config.yaml
d_model: 768
head_dim: 64
norm: "layernorm"
qk_norm: false
tie_embeddings: true
init_std_qkv: 0.0276
init_std_up: 0.0276
optimizer: "muon"
lr: 0.0168
weight_decay: 0.0033
warmup_steps: 200
decay_shape: "linear"
batch_tokens: 131072
doc_mask: true
MLP neurons of a small language model. Each row is named by its layer, matrix (up: input weights; down: output weights) and neuron, and shows model dimensions 192-383. Each number is 500 + 25 x the weight over its row's rms, rounded and kept within 0 to 999. Numbers have three digits each.
After each neuron's rows, "fires on" lists the tokens most often at its 100 highest values on Wikipedia text that the model never trained on.

L4.up2095:528507459532476501515498497527455492523483492471524487524515498493473474492515512521486486463506479496505501512525468510501519497477570505503530481475444493511540531515486521491491497513521472518511474529468478485524473489511506471489481503521495537536462559473501493525530524494511535531502550467496533490485485474450485486468478524476512475509512570494513542537462493552479488496505563525492508527492535495477470471499495488485479523511520499475536513497509468477537479497505520469491525541481514460498529488526484511480513530487523496512524503506468515485465505508477521485
L4.down2095:507491506504499460511480463485528497463505506483497469500542493483502481478525474470513512461502481495509492508526486532457472485482536503486473478506496469499451453515518515493483484494505502479504474509485456515493464509503508520544491518442468509481478521493427443548495529491483511505485524535451512474493456484478507481485479516494473519547503501539523524487523485513523548509547501509517485488523478449551515545499503519496502531506485485520492520493490454563524478513521526507516477549511465527489533447497476511500498496517521457537511460520562507452509491477523484522
fires on: "ab", "ig", "ag", "iv", "ib", "RA"

L4.up379:536500483529437505456484498480482508514495488515519481511500475499458518473518514447496522506493526486533478533525497510499490459513487461504508511506504513498510502500522474506497509477483511538533516479473512471476463512461503475482497464499514517490492512474517547483499522490551491509527522459455532501467478506482473494528492506507476460498478514490515503501517475485487510518483496495504467482486499486502490496513466470552509518501511455527497477539446472470519542542536524544524469499511510475468499432497501467459515516507484480475541520484519494474553478528535482497
L4.down379:554463508480522521499519455492503463498456497442450452523542482493510520480539516483495462541517486510484523548544516468515487503541523482514506484509490538530474506504522514496518487490460490488498480485470498462532532490479520526519505468546505470495467554543476495488492510511522470527519498480491495441508475516483490492515477519448517509524527495467474501481551495516541533492462493525529516473475492490465541487529505489492481478521528454473505469493552522482507513525513530456508483537494492466476496530534490503466506516475499519488472438458455536491522463494513497498
fires on: "ed", "ud", "im", "ut", "ad", " Med"

L4.up509:510499502519471489472515497502534500487496475501503485506454534468547495513499524491479462514496502494497506509493500486506520480513576507495515477522484526516479485530538506556491493534496484496508489523463482507487483510483528512539479506465506535472534548468534473496495500464486504509500450517549507493513501486470538526506487524511489508543447502475528490527513506561535472506481541535517493487493488483499527477486534491467500503482469474465519528460536530457520497546529506479507544502501510488514497510527515476529476506517495510494518425509509487466512482554510489511
L4.down509:455463489555501474480550533509482457522464495481557495477497510472512486473473509508498494519480499532466552493498484487518473464510507503480475514488483523473454522506500519506489487486510492518511507546496491462459525481500507489473485471485480488467525489507511529510499536534488534502471508502484526497496556471464474466494509524476421480499509491506513482483512517496502528509507485501496524502534510514463466497521437530498489477505482489508504486523489490513499556504499483485491522493534532521488493523526466499478522528476535514486503516489485513458509472513465451531
fires on: ".", " al", "el", " ab", " pro"

L4.up1505:552529511486454532503521471507519494490492494462462458489472506497508544551541498483496483491525475528500464501494518484495487510496494504515457472512523498515521510512519472510476484546457490522514475495493518491489433488496552554518465497532542493466553451488491543509505493483492459470471469491487573513504480489528496513483456503534477548496475496524543481521524507470505522538472496519467513525549449503485497518486482493551518520509466522520465515486507551466482537466509473490526525534489505492502506509539512494507472506503548504493487509478521499479499484487537476506
L4.down1505:535503473546454527466471492487543502491504493481501505481467527500530552490521485514496506518464512514469510496448474476531440466549504522491519503495538464573483524490497474455495506500535504548453456509473516501501483517519473513529507487493475459498503524466544476495495524502520527490534498474514495492488564507500516542482472502517538528502499504509448510477530499495543475492482455494517579479538482487461486517532442475508500476492519516470538506456514481498487532492516527531491470504502541518486466461459504485472488490523463487486480552464505447494489518482529485521
fires on: "p", " too", " w", "s"

L4.up761:530488527516515495481540516513498502485520504483464525501509562548506506502522505534521502476485498533531520477533485475507490509492522501509484522470477475469472537472436478495502534531492499505478511488488498492486516499474520528494491550461519500520486481442500491498507456501498488512479475503513510550517480523501489564505487534502496490449485506505470455525528476470492476540498476522490490462478466516509493474464480480526480507480514464510480521496535442476529524557493510495469522499481464540501541515476482533465532486452481505489509552478508452539487526452462446535
L4.down761:506457475553503466516507472527502499528499519441506496544522505486501491505461466478509512524464501508498537501501512450487509512493539506517488516522549531467525480475499535533505528505492493489541484506520508469481491487480471509525537505565507543480557532465476479475511522497479490545525515558497494531493449544498471493550475434497525543483526534481501539504479449517505530471530502505491496468504453517502490528456502493480498502514501489496466480540534516503512473515507502522495543493512461490465505469503528530483473463521464460525515468463484505543467532534452484492
fires on: "in", "man", "ian", "ist", "en"

L4.up460:519512504463537494554485484507518521487497489522534455531519516458501478499492544502542566502536481510523455481515480469470507536497516485486494467509515499505513484517547518496476509489454508441474523513443461506509518476487459542498491468526495518474514483463467486506493486493514503473497521522488499545530540505503512520523501508508519523486462503517484492529526505531485522528537486493542502508482514504496500478507465514530510531498530473467502457512488483431523455513513507507488471517543490498485484488494555510466528498511483529487478503552481560520489542492498541496
L4.down460:481524528521491480495501548529536486534509512514481469482518502482459504492532515468479489499481473516465520531489514465536485460491456449543537505486510511509508501458531492491532524485525518494520509512479566534529529500540529533540511472495490478464490535517507470472508483497483533518510487498481467511494489468520500519503481527449552477457479536520488506483511561502538492477463499536494458533495477472510520507536540529548471496505501539488472518491543492547486446465491496501482475499481490501503492492464506519495506555521505505482494519474471524489490489527514508514
fires on: "ul", "le", "ure", "in", "u", "ib"

L4.up2576:511475457493465468509531528472523515492522477481467532479527523493502496506485488510481538459468484510479443492499512513499494525499492515493506524530493543536511544465523447506536493433503566473485464514499494497504515525502496544526490487525489477509478562545458494478544490506569532505513523487495507552504511538500516518491512484477462508531530497466513461526507509499536513502514471522507487501494564523489510535531466478460484482513509498529496511495524481510503505536490518505478538460472509510565521490516477486541491540514505519502533482453512477458523480545505434507
L4.down2576:494463489471528525480502453504494535546526508491501518479444501471458466495483512523505487469438482510525461487520515517503506488506505507465530467543503561527502526522493473520505495503525523502478456494546525500503516554520499515563524500515460451503471524512445507507501469511506487489469510436501497490507556477508449494562498532494492542520520502505519464525502520527525496485510493494513468515467476490529490524512472476509491493531473500505535456491457502513488469476488559468498477446456499500480508467520487470494557531519510472471522500510471528460526463512529485502
fires on: "end", " trans", "av", "ev"

L4.up23:493489524547490522475496550468457489524505516493507507499504513507512495516512546460507528550496469479489530468496477490477499504517497523515438479527500486443482486484477499545477528464500488521535496572528522487514493500508487496493487493513481480496531476499449502493490502497509503504471503537547507538514465541482457529493520504461494533501468488504549496503492508499502526526522531501523527445505485549475505531504522520502560516482467441498510469491551484523493474488469492509549493464501495491501533504513512497525544518477491486544440532497529504521475535472490529490
L4.down23:527491480456470522538528522480466457519459497535517527500530444439493528482463526490541482477469485515509560508504517501517497497489513477535519473531532504526467489493520486464508521490512477484516508493473509484519507533511557507483512485484515532521480502532490526482532497495488493517485493446531501527526508486523458500515497489549496503481490521501486493522506544467508456501530500523475503533497531535528463468479506546469531466485499492476517494494543543499531511512536567518481501515515499508492484473521473577500526451488524491517495464455497503464536476514506480516
fires on: "ar", "odge", "ok", "anch", "at", "anded"